Part of a small language model's weights: vocabulary 1024, no biases in attention or MLP.
MLP neurons of a small language model. Each row is named by its layer, matrix (up: input weights; down: output weights) and neuron, and shows model dimensions 96-191. Each number is 500 + 50 x the weight over its row's rms, rounded and kept within 0 to 999. Numbers have three digits each.
After each neuron's rows, "fires on" lists the tokens most often at its 100 highest values on Wikipedia text that the model never trained on; "fires after" lists the tokens most often just before its 100 highest values on Wikipedia text that the model never trained on.

L5.up75:534593584373502545574462500548471668579559467560476463525536456467488482512460543465433476479434416435439540534476528522496516544443467518534469581492514523536446509368512604494500476493446549459561460452444500511531405469450505500507443551552527471573492473467584444463446456502527502546
L5.down75:515530458565434615477470427514507446471505527477488502571507528480464529493566478491541575485568559471554548600527548502496461473507531494452481555423517536533532527535379391509558556473528434499521490555580488499445588459497562467494616501463508546390496548549502477496545554443527434459
fires on: " of", "y", "s", "ing", "ed", "al"
fires after: "or", "er", "ood", "b", " stud"

L2.up276:479619490539460498545480529629519537539533443520554536467457496556578494411556467546534478365476539510463525420504496484532556419492445543560470397450501445474486430492506507451460625507499515466434470428542525483501532497563564556478561458336594500482545505511522484604516524569576544455
L2.down276:458467464536581492442484579498549483438495536443486424484616576513499441492498547392479573473520462494474510567441471518437469535519485501502459546547543471588468350575483414521526486543485452543506548516572498588500512474609463437448411444503471481430484476520401508499560461601621506529
fires on: "e", "es", "a", "x", "é"
fires after: " L", "L", "d", "D", " E", " S"

L5.up784:538520496434476539578457587496544550566457512562457472462574510492504521479531574498472462435480454386444476594524527567506490475415378541513547531482500558441516559447497573519515498567493494488561459473432488516453562484546454447547407561519483550517537499600580488552409443473367508498
L5.down784:577565499543525525533528457521528414485510477506474453544484486530485445614533477544534489499520594412415479480427502570472530567506469505467493514499473505574560574504455524520500487450678448529451511540498547441447655534575441521401497433457424526483458512500461432494499510505581462479
fires on: " of"
fires after: "or", "ident", "er", " part", "ember"

L2.up562:556528512554476531443496474515465574603551441532545500568500535431504532513493513516557441485509431484455472532463508454510363520501472406469497510455567490522430571474488544497508473507496468536495528561512451577537516499451377400513520490473533459520473503560483462472415513482466460453
L2.down562:512462547504480516456529447567384491513481511563552485399535442497573408502473485465633549594545495499452473545570581543476447479518471551442538472495394540521519446492593483554468421537496448501517506470472457451456568516575475507497454471526490500563554501603564475569575382480588534501
fires on: "chool", "iz", "ound", "en", "z", "in"
fires after: " s", " B", " b", "gan", " S", "b"

L2.up312:505433458579476421515551521528524457497530378528565424468465515418483559417571499542574522529501497505502471459488448550447450463496492478496516502553573535539504497507438501530527512451508526502508482462545500458511569600492303440522446476468451482508577588563514457571484481517465492484
L2.down312:557569497554505553492516489563511454567507565511490474526525477463565495552522467464483418582512470588447437519352568491453548464440526545534472562518508472570517536502537494432399547488508564542500527503478494570526565474483595527546419592578428438579512471510496434419531466529503391511
fires on: "se", "ity", "ong", " film", "bum", " two"
fires after: " the", " al", " s", " c", " The"

L10.up143:402485424567569509452496462477529549559572538541505473492450492522489457403497487549524567500442465487561567518517528438426575442423433531534476485496435480448615450559583456443437533489543545552512599533472551429548547392487561520513449467504585444491472552511539450497486495459464557521
L10.down143:500489505483495461575515459533510459515611445487482486494586593504583446443463518533471521436461517513497493404529557508590501523401451542453515438422413447458589466508473469492549521447611541449425579466474493458502575444448482506461547530355466540468494515522474432507444476540500571516
fires on: "9", "2", "8", "0", "3", "6"
fires after: "201", "202", "200", "199", "193"

L11.up925:525438484575501521585480510526513522424483508496460465500517407581405425423475414526614573431545500517506512493476444506485445496520480437543503372499478585540523511535594529580446510558556427466491455512498494516546383451475521511544553640515482455585466548490549505582516474553500530506
L11.down925:480455516594402481572486561453468465515495452495451531448517549652488528483506529483594479504490468592571537498456496472485452579548416533476571589524483473461549554527457485458503453518477448508544485593436532559429516437509488555415450546489460546520430465569551564538444576566414431515
fires on: "ar", "at", "ur", " comp", "uc"
fires after: " l", " L", " p", " T", " P"

L11.up35:448496522498480522512452509447438514506520471501498473643506463457526594515479521517510518504455419465411469434456488444526533518526542496501455510538603421489499507515572473477471506476556516474485469497482557518517557540391497527531488428521569472524476503559485540491462459464552495380
L11.down35:435535467541469536496447531426437433408529449529444460473464479499479470555509464512535516522521588464527426501474503606553574487436537661538511478450519408491522511497526409452457545600518545508545475490536462461500468546467519458442467476474580479550473433464506497502463532481501511571
fires on: ";", " |"
fires after: " —", "0", "1", "2", "3", "6"

L2.up789:539462491456467512487504426465472444475455511508511518559540446522521525495518411560458527466543485540521489470461561568574442524440518481464561479495519536468506551424415493491476444515524547449499610475460422478526519489345443559476551492480483492438460461469496588554519492515537571402
L2.down789:533549495458516584577500536612436455473401471488546554425576500558534486426508498499499485495485539556498545443504514460456510553449416420484460601554567440534459558514522551510509519519504451526484440498564374514591485475375496508431465490490445562478483470536469543465533482488574529551
fires on: "ov", "y", "fer", "ex", "ever"
fires after: " m", " n", " M", " re", "M"

L2.up927:433479484442531470484578512515527496522500459444567571510463542463469494487472515486508458541440522523474457476470491461541531482513535428462431605524453480537463529524503460477446521508504486471502458482467446488346541550478478492503501557468475465494499470437466535397477458434500524462
L2.down927:491500431536540505512465553460479500460456566513485497444475427476598494478492519481572515431530408488467590598514538452496552482540483468577492546538558491447477441517578560532516535529534540583537493542525455576553512477540460555487473488518520500473509586543554335443515511576519590513
fires on: "ast", "op", "orth", "ath", "ic", "iv"
fires after: "at", " e", " n", "m", "ot"

L5.up385:543464475579457549523580537560492542475450443494466435624474493570442523522482504456491459486510559555518521499459554439442608454507510518479540413404498503437520473600473540472516549490418574449475482429478646546490463615549483475498463426485401565473494528499469434516457506518517467532
L5.down385:422533531553574455542481468500542503443426513523602494540569448524546539502561550505547398514586448610534514496424410496433464537467455519541502603587603490558600522499506509558482549509470379559480514491505473459423533512465528456497503630569512480516590404514496371537528439403437493404
fires on: "es", "uc", "it", "rom", "en", "aw"
fires after: " s", " S", "iv", " h", " F", " includ"

L9.up765:470477476534560483475426440495453533590579514535547481513466434559532568458460392545430496448518486558573455495518477534495521569467463417517565493432548524516525490421457431507575538530475534458513528541478423489589546502490550467519539530472473568421489456501506444563476513586445472474
L9.down765:499484511485505517491549506509570471448525482415473434511482536593512480554518551554461445441434419454549504527444557444397377520512506455550461464532483460486472473493479458413453521493493515515504533457527466565458487436531558562551490518567434535545496450531466506592487548555455520438
fires on: "f", "et", "t", "ing", "ut", "l"
fires after: " Al", " g", "h", " Ar", "el", " H"

L11.up253:508478449401480587437437572547487451453484480590498590518495484531385471505514468618505574552449465489503476468529528476558375556493497390507557468460500475489425481486514463584440478466562555485563540488458540617478367400383438497566453671501593486599469450486518458526555493477440431455
L11.down253:465489546437506500545553566548438422516422451513575545477512398454514505447503512544484563535588497512538454508542446544573395525657508472524479594493425542545477504395449455517458613469600527491566443532561520548460401554482496568435552538552421505485470428500557559515500547526521513617
fires on: "at", "ac", "ot", "igh"
fires after: " p", " P", "ar", " m", " l"

L2.up860:486505531476415527502505490494482506558500498468443491583429477545411473442491482455427525488337495478492484434580462527570485495376500543447571534499498524413597448533431590507570495519465518498544474504474424547499575511520549404483455473548489548508501525471535466582453505452528594433
L2.down860:540564485434490519504599540477459367426483531458433454513636498436527516513522499463557530465578507478537393619464569555454483508494477526518440494472493528522538519448462474574544561389404528463543508469473456504484589402544497632509505479500524501508461473474353490495533511521519569547
fires on: "y", "ce", "ations", "==", "al"
fires after: "av", " For", "m", " Part", "ver", ".\n\n"

L10.up704:567536423537458536405485594516487573427517552488457455422476462484509395531637560501469500467579548576456527459491472525482492481444499510544451464392486436425465401464487547450567497518491584433498535479577586546517501501492559490495489461402499538526526524542473579562499502573553618409
L10.down704:415515478531435493490488570507552557473612491381462495449498567524445489478444390429515375577516471490408505479459509500483601477483565478522518513501497446546435436501430536485536600514572515476544485531511491513488536575500493494544564448445511478440502505587542411472545493552517455479
fires on: "l", "es", "S", "ar", " des", "s"
fires after: " E", " L", " I", "L", "E"

L7.up651:532574488516457561496551459514479458483483509487475425626450443456460455399461540525582489417530580440469506512571518566472405499481494513489545555501548535553503485484377418463442490570472529421629545463426548519533441447499474511566475521575515454544427603527477428502457433508533444509
L7.down651:533509506553397597523474433512550475452454498474495502499508524501568442693493462482578420514590535356483464551449537506540492533451504505510443498465491538564527547457477475564496494436532509436556535470445492552493566508438477579459537530525527445503563422563423576491515493545464543496
fires on: "ment", "y", "any", "et", "al", "ce"
fires after: "overn", "av", "p", "m", "art"

L8.up211:460562457534549523559540520467487475490348523511577539490470471539439612495457428434536606449544541467494484478463558519414430551475457519480606456378489442458571439575550523528434495545494474454486484498497498449523521468484561491523450526518472477538518489486525512499570532506485502512
L8.down211:475475529462453510460483491593515467496555543548553543537506521481519496585522608577487450490488460502508456566406520514435565505444510460460487569497551537480499485515553453408478452494518467641448445504509510574492521521560511467568546479501554517381487492452608465543477476532434497461
fires on: "en", "at", "ad", "ph", "an", "m"
fires after: " m", " M", "om", "le", "M", " p"

L7.up113:505536501485441471529539451491550524464463507483518404575512474478491510402453467490519424517512534407498565491422481497520512574556596360558436434470520489477523550526437512563488399455539413438591503471412509533442456467492570554485582496466566535502571475438501490441502492490563448340
L7.down113:462456499433536451572521505442430529508585495575592529524517460515499515453579403469398511538475530471538428471543512533498498463574479531464620548510494530478487547454492439533475555533557538549492590591507502435629483517534534551526461492566451445593497426462546522425472470497540477455
fires on: "et", "at", "ed", "are", "d", "ot"
fires after: " P", " p", "ro", "r", "ak"

L2.up404:420465427465464496623512438476555525498417569437412447455484446511473513583553457519400481535475553619387635449488517516465552488537469459515427561534397543485577461539464513524528462594545507489479473533460447489525459444526467545474545540446454488460469481414509494479498462535550530504
L2.down404:604476424567524463460542557472498537459451473543505438468544443458590405505449492512516489515403486475536460585478472480421462583461456538493486527514552499470459501353541408568524566558527536512525614457507478458570480586480560510515437419490547640490547403473459466467513515509486418569
fires on: "our", "av", "her", "ep", "ur", "ver"
fires after: " f", "at", "e", " F", "ir", " e"

L7.up490:509465425498509493565474531497545547472473499457443529530481446521422482489436495476544614498461601437499564480489445543506536534519527517524467562468538569574456470468523502503514493454527574444538438529509552479432547433508490505518559562429507455537576541535485508458527476621529497463
L7.down490:447460570474541432520524526504545472489523519519538472554484530487575576509531469517462519434505437540521477492463368571493508502466422531516522630509440469540490492385434386620521573534506521536526490534477493456473455515542440461465443557555429590498450458572385543480538519505554473500
fires on: "os", "at", "et", "ort", "ac"
fires after: " P", " p", "ap", "P"

L2.up381:434460511541494548544436468483429543544485455505483512498464518452522474493544396570530527408508517439439503516471525489343523531455547446504488551434545482533495459527499604513511480457465510536498560486575428538533532555526446491553480500486446516523504555550484500497475473480509547479
L2.down381:449464509585478452459457495511528453534493496532473534460412460529531500490548532491557501590476467475538448509475508642464488523423495430504447509484506503455494472406531520506469415495488500509582596535522542555495599432442486489565512518502450537512490483553499390609512454476541500454
fires on: "oth", " between", "orn", "us", "ud"
fires after: " b", " B", "b"

L2.up347:483483421476501574474539497494569569554533555407444501500565522496537514602550418436492504445507599451420476519494593455445563522567504530461585595500484483526489359500547545527466548479513500476485544548476527526505491459510476600475528481552476507444561536468530690559535482466499495551
L2.down347:506429578616503485547447483533415501455507493503563577431510470512543500513462493452471557493398440438524548526526475458549520532421499547516402529422495514504513580556508539561460478460402545398449481608519506426470527550528493481534529498545571487501439452585381469526477428473620445534
fires on: "ord", "pe", "all", "ric", "ak", "il"
fires after: "f", "ro", "ff", " B", "eb", "ab"

L2.up81:458501501553513506506491537482628566438522293461557500545588447432565491495506508467474526470477441475498572543552460494494578558503507424560435504540594490531472540535490480585491512497530464540481507533615514563479531576516518402523562536482508456517493486494498471433393478543435607546
L2.down81:532486489466542498475443453578532440533545484583514524494512536581605468587530518513539427522515496471537574516535442567512519475622494581491562478449518394460529469509508470500483453570513511528452557496541486503517478423388537555566517545426563521449515503439401542529513486516437540381
fires on: "n", "s", "om", "ater", "ter"
fires after: "k", " K", "og", "ed", " Th", "ot"

L2.up19:541538442534388424511500499540540451484553490436506461556444492498581490497555402558537460431567561467570467522516508460480547570526452487545495470538464491497552336490501523586494486427501405496573519440553520483467540552477551493504505537424535512469502638468477480536556502514543516533
L2.down19:558544466541552564578442472427501483585539481574531419565415577521572518625510567546521574515428455494445451497439460547451567556440525482574473474493602455490516550464493419480432471526452521532492448432484395494576485454476518456504517518570466535579478471540535511446543461458463533443
fires on: "m", "se", "ir", " two", "ose"
fires after: " the", " I", " th", " The", " Th"

L9.up217:528544447389524490465413473446514398490485480526487525534544554507527516513484537568520593418503586483495493522504486480508565518454482526491523485502518493461564531511547450463526473525569553504493533361562574599504539458530499409499480440499485452626522514491455584522478434432545493480
L9.down217:522438456491463490491524495526437453513486603441479459523464476438505536558550595451476552503557465446506497462470522551500481414437477546500492529576517370561569451460455508504548488611471625538499544491437479512521396539440444488475485519413523428553469557544474436524504509445507449508
fires on: ";", "S", ":", " ", "ud"
fires after: "0", ".", "1", " —", "ates", "it"

L7.up527:516491503477516514438452468474504597509460541481523436552459490489455510477436554431443600453542492444382439450576501428560559492502427503491455543464505545432399476503500560501513607504472529530465612480459462479312435435484534489534522564557525496409450550499575427509462496513447512520
L7.down527:514546489585441547512517519594517485430483454431572361487455504500519512418549553558561451455576487511525582394474518628511438486460567536516511482551466444488425461488520452554507414591489480529553596485446431409421519560493492525452531570392594547493492429547443492493501570532514385542
fires on: " and", ",", " or", "e"
fires after: "s", "ers", " f", "ions", "es"

L8.up378:487516513512451514482434437449596531413454502538455448515573411469503470428532542496544598522467541501519495414582523520498555473480585560481665474484466491401539518571541454528456450524495595569469442443542564527535479442421423551556519494433526584529533476526482428510503497569449509576
L8.down378:511467521478460543519468537503527443460567401575536468439542499479497568554488503431455444557533540533514503426529500455473624401533462525444515544511609617549521454545568527508473476472510548602444426557494525522481525527496527521497442548521462418578505536468526472489453523473449551522
fires on: "a", "al", "at", "le", " a", " w"
fires after: " f", " p", " P", "p", "amp", " med"

L10.up32:449499555531533504500480461504454621428618565586524539491430542457507515541484432568506522554506422414518419557448555495534507427546528432516487529536582523505422532609528498505450467460457569475437525439564499458399489431509585531564406530488470541487501534480434559527465402546441466431
L10.down32:423537479611574549419517616498625529496542512486534529555500502388482477464540490450455429422531470534481549487517539625537510477454502441518487465497540433480486452531422508493524617589594567494576487521438510508439486454580471490505561566482500537514466452508497610483511586458466409512
fires on: ",", " a", "st", " h", "k", " and"
fires after: " as", "s", " sy", " s", "y", " is"

L5.up860:557464438525438440439488396464445446512544516572460428617482513552562493512540463500593483496478517504562529512493496503515519421458427531505466518519409549488564476472533483481496402492482455494566529498627439461461547562524513366522406606493469473423402500534511508434451515459513466460
L5.down860:528517585453488535586575496603519486492446457576497518463382548404421424561433561540405443508518387451542449440449554455541532495484568423505506410566482453447423477535454450561520423531538513515434512509553559478483528478489417474469531462575494559485463480453491466590511552576534501576
fires on: " as", "one", "ly", "rom", "an", "ince"
fires after: " n", "uch", " th", " F"

L5.up905:382496450537362502477507481461507544529501526426469498572551417515504540524497453464487597404550518445450389442513475566421402483486479550558464403460436519525573513519493459546523423469565519461465513494510440512422548491375471505499522487385498461622510535458441550531505575452519477573
L5.down905:478454562491529520596405440540409467452441514596485452498485556408548451524512467524530444502538540522454602545557449487442568538525430467397561567562567434536500514542514533483562527478466365539520440464508448613537417496484531520526441544512609592412464509551540460511409496471443461530
fires on: "ov", "at", "v", "ever", "an", "ap"
fires after: " m", " M", " n", " ab", " a", " th"

L8.up676:504514563520498499471570529491507514506461492515409567467434489509531521549535339545527467546501495527472480507580480578425414479562421536511623525454529532574573458526522523525446472444468565567498553544626522485519459659548463481477533515563492570536570469487471582431429465401548501543
L8.down676:466483470440418427515394397539549457407509526535566517469497468469524428503424531522518456410525545546489573608463481576519572507472443444486444599443488485594475478563477474552433520460531628530503511611559408473473481418516449590527535515538533467494486514554509505481552477481533506481
fires on: "ro", "ing", "ain", " in", "port"
fires after: "t", " cont", "ord", "c", "ated"

L2.up353:457506505439487505641509510468558471395527429479528546441526501535468549469473530506582552492577493498463490556431505494525541472465487508582427487487500648420449492536369491457553490462469540408548482564511466549490480489492483559560497560488429454437531481494519549505534515513532464567
L2.down353:522454500463605493445654517467533457546491554519594534472410456454595510430513492480514494517519453467459508565422481456479540472533517579580505562569531470542460526502472417512317474504508391483518521461548544513487507508541407413438535543456572545548497399494493564497542480523564517449
fires on: "l", "red", "er", "n", "s"
fires after: " P", " F", "P", "f", " p"

L11.up812:478480497489497488424441448390516516484557506466423529505529406484565537590478418500497436453478575562531454487531468531455480425480565593524611523514326535417511500550530481448435480551469463509564538534523515478511359529532479436379515497556497542484461485441395504498492486462482492455
L11.down812:509499507597620509516572533461464515550519505562641526427449506539467460472572579470556501512507538457503538530457461467465578498514378433488472499447541471434524513429491444521470535540512500562481510631419527523467462414473554526474543485490489471510528550667506425428459545523515460588
fires on: " b", "b", " app", "eb"
fires after: " was", "en", " his", "c", " re"

L2.up679:580463429510520477566446481498449497435513469548551497592478527513422498411501446520478422425470451522591412577528522528530573523504501522480447407501522497548554457487477486563523457505437550512509463509574542530530428576553525571578524517558457450497517512556463646549574509558400552447
L2.down679:490516490447511458532514557560512578463471536537487431482447528569566597543514575550477480534450448560464414470430443431515473581539483534526392533529536467557478484514502471518477451534590586473517463479467488556583495409444545544544451448529522384540538495446539453530605584621544463540
fires on: "is", "ing", "ict", "th", "t"
fires after: " Th", " v", " s", "p", " Al", "h"

L2.up432:548490561563476516439539420469514514518433530457532590545428478451490559417560517465445441570449438523500488464463473501497569557467485421536503471523496487507444509518492587527509616515533542470354532555505426530521500580465542560569483492537548469454477542419508536533446500564470494550
L2.down432:509540516530537461505466474593514602504621439542442507500505499520557433571457519553536535532390524510536592562528482442464599442502466467425503560436532454459498529528505541458521466508462547482496458545401533459485511447539443465524530456427505416496436564577579521566538478502466508660
fires on: "ear", "ong", "ay", "in", "h"
fires after: " s", " R", " S", " res", " K", " Y"

L10.up185:472559561544469494486502477501554524470498500560529538520446465573488443530443401436498517573484497491544391484554513681542526549526530507558424404571497499569450492553542529464500395531502484423504506467506483528495477555534543451562454455437575474521444471466534557443494449450534586481
L10.down185:539509545496463578498562520584414550487574493419459465417518525418540534514501587532557505583468531496555435460540556543505529500579503500478468448572504483537533456569504575462477489453577419483416554505473554458464407556538546506476506503466560538519470522497463494569499589417513483511
fires on: "ri", "em", "and", "ot", "end", "y"
fires after: " t", " T", " st", "t", " St"

L8.up188:503518551557475603501482494446653454497483525531417529549491467485379589501491424561373536471545452504429443493495538553534477504489424555378549422466535429498499513467477532527493406474563472501553498470445479504457563497470492477530463492476499537522506484531445456542569559498519550534
L8.down188:536528517566489511506365453533419504565477523500468557516570397501512574558530498562481425592461497393509513558469518418427560487447597503504487491425587444535516546566451499537505451574479548499490509488437520578541580466611452485535445469622431443469472439514464505426516567584524565491
fires on: "y", "ur", "amp", "it", "rom"
fires after: " Ch", " l", " ch", " m"

L7.up220:518476474504504551509510433457504539571457487520429558520492452489462448516455531582500499399430399530580524453544487490517539377505564474487533595424454414489534549507568471546472515582571547524541476481451522466506534492534459452511444491574553418481391477500457457515495507464432530536
L7.down220:490563548377507533603534479530342432381511458559523465588511477516509510502556490459521489523569505490455436493462528405471592563435503517494438530465436471474589449539442456567459528485534589525547461487491494455470548473515491450379506532389463461577517387613536524491558555581565515417
fires on: " to", "re", "0", "9", "over", "6"
fires after: "c", "ing", "200", "199", "193"

L5.up730:492489476540533497550632463520463556473584469512559525456482430507506563467483451547455572464408472532557607568382468477495585587478554499507503490540536523504486459489467556530515521505530409450475478568560498531530511536488526469533470484499443539488544460530484611533391468438507523567
L5.down730:621436477387599558478496519457547544446564369480587522533528483467444571549569611483504507511427450500493463574460455472512504475556466431482527504482335530480517386472480505517516531441475467465472535490536510419515469391498561499482489535508490528500511520484512462480554520452516408415
fires on: "s", "ac", "ak", "n", "ip", "c"
fires after: "k", " K", " B", " J", " sub"

L11.up396:523430561488481524530537482579415442422550468582419435547461486491513420460504534512485567495480510516535479461532523648527560533542483464538553512551527555498448499494588456528506466449466579519421513418482570444493472476525460513525537559525609500466539534547438456511540574606519504495
L11.down396:515612484577608513444493583412484477483596453536558503401485523453483593554472595499473545539491429465543479414456490427507538539581425556532464593639460529505488493473472453526496480543480553492391425462455421478465482503556442533511465469518515569507486448526490535496532517505478464431
fires on: "a", "al", "an", "o"
fires after: " P", " S", "ch", " C"

L5.up36:468439503518404491471485474482494451576517501570567485432523473445468477481507513469546435523428539606521412528500481520462583445569541513464442435554490442462504477523547567375485497479526532446402488512604504576416517636475467514456478419395465459483596446418417461559455450567515443446
L5.down36:490487488522461513606448473523478505469475495549470527515495446558446400578506496532501463537489497528480545482488483454449471478481506331589521554548524475540511593507479499476522575507471508465504481528527522471503594512468468416528436548486482563491533489521542535607507526585484514569
fires on: "o", "ow", "ear", "es"
fires after: " s", " H", " h", " S", " v"

L7.up56:486490580591504540540445506545568507491418569537476503484459538578475505506532484560443560500549447505485477499536610392490574485387420493520521459548585462482445531485431495449441463491564542499560450501435513390526472482465493533502470442473406522440425438532599546507537513471452499478
L7.down56:508445503442503507467465425420493503411496581463482504532508487440492554514514421493526466571486473538393565557488589484586539512534536501450488502486489512538516408479488444478478464499487598608482470471414513475486592457569487558479446532552457448458633512513532565580461565522561516413
fires on: "ist", "ur", "ild", "k", "red", "z"
fires after: "r", " ch", " Ch", " F"

L8.up222:520480572505552508435433442440420518471512379514554467509519438515530524543585447417500482521516470559522460532545434532444429460592461527595542511427473486488436403485560530491496499383422551495401544536595439458534429490556484509414446557532546548532514516521507556504534554509480494356
L8.down222:503459456520541400504444515413533416525522583499556427549580487543544564464497504494514370561472578529566461517493573492591483519533418596524567516510424520525574608464576471553471518521558457495472545558418522490511491512544465492495533432505464528518469526537554515492630553529500487473
fires on: " b", " t", " s", "b", " f", " S"
fires after: " was", "s", " |", " were", " be"

L2.up224:477585514595441484562436441598511475550481494459594556475497467521519450550449438482519449517530494513467486527522490683433473504462524429484488399503525518462489472448574540476455468605485477478496431535532495445508543565509504479305468531487560518546536506492454472479536555501472623353
L2.down224:471383487453585427545556485369458563514626534535499541483524447508458512458575525536543420506451491487558473492478510500541502563449527582438527557536464537504603478464479390548471451496564590481400522464360500506503529517483451441540482419505527552477463590535551490492489532485608553582
fires on: "s", "y", "p", "b", "ph", "er"
fires after: "m", " E", "al", "(", "y", "le"

L10.up531:478617434537561587541396536568538565465533570517546546530529479523539494544513476487538606469426502496468530390529560459393400527566521440496491439474501597533552548454511498549480470472559452500546486466485528531552414492543537569538568595515535508453407489461532466459500501460521491521
L10.down531:517523497404499512560530459608450495557464458480455537441465407536529486455495446430450356479512574507515434575523498579524420503494498558501491557551519414587418505479438424543467562518521497362478517436588542500456523590497536444429524457530525581481442562496546478468525387591448464457
fires on: "it", "a", "ot", "at", "ay"
fires after: " p", "p", "f", "b", "h"

L7.up400:482511530461547499467589525424495462482493501552480484475517560509518545589523544461540504448545514401492584475587469608416555478490432525467521436477512486441494478547552412503496419415490490512383495531483524507519536524451550528497533565454555436603508395529518466471540471701414496472
L7.down400:375526468468501437523532477486501386585502455510526523554546490567517528424521548471510511536540495468414454478541470533494474417517535421393551466464493584432482597441456514521518534407554522484526416519425431549572477549516476429483497482470435498470594544580525482448522399504450426619
fires on: "if", "oc", "n", " ass", "es"
fires after: " d", " D", "y", " R", "em"

L10.up414:340467437547501503478361494466498565484491514485498410587499472509537516486486507576440549462529565532445518517496515539478413487441478530555567452508446482427484428540462491457570414594459511454512473447418427535408454582567511410558496458519493473468543437414414500508446440415556506441
L10.down414:509513580558505467480477517528507475531470493511470471451427567585427417529522471407502604492456464469573460542434516505523561507420434457459508521414535476480489519595485547532489482462530595488502577495544524485581528483484481574527585426525420478456594478438517560504564421476600427542
fires on: " re", "m", "ri", "ark", "b"
fires after: " m", "ar", "m", " o", " I", " to"

L8.up388:439476506493421542493442454437656467457479466582427550593508521435465476534440513423490382449565595600591540500545579668425598469541518560555499498544476544555451601473515514544586481528498523498527504469514571597560475477497500524596509498405450469538457491510483504464384470578461549565
L8.down388:534453551506481452427556492451497566462487450442507482513423466505544546587513590527546474588588486440420504492511553463567536507565499491490497501501505528563503438516490518478533548446541390460503466456513532428493544453551648476543538478492467476498418513517470602456473460502590488511
fires on: "a", "r", "um", "ri", "y"
fires after: "st", " st", " St", "r", "ru", ")\n"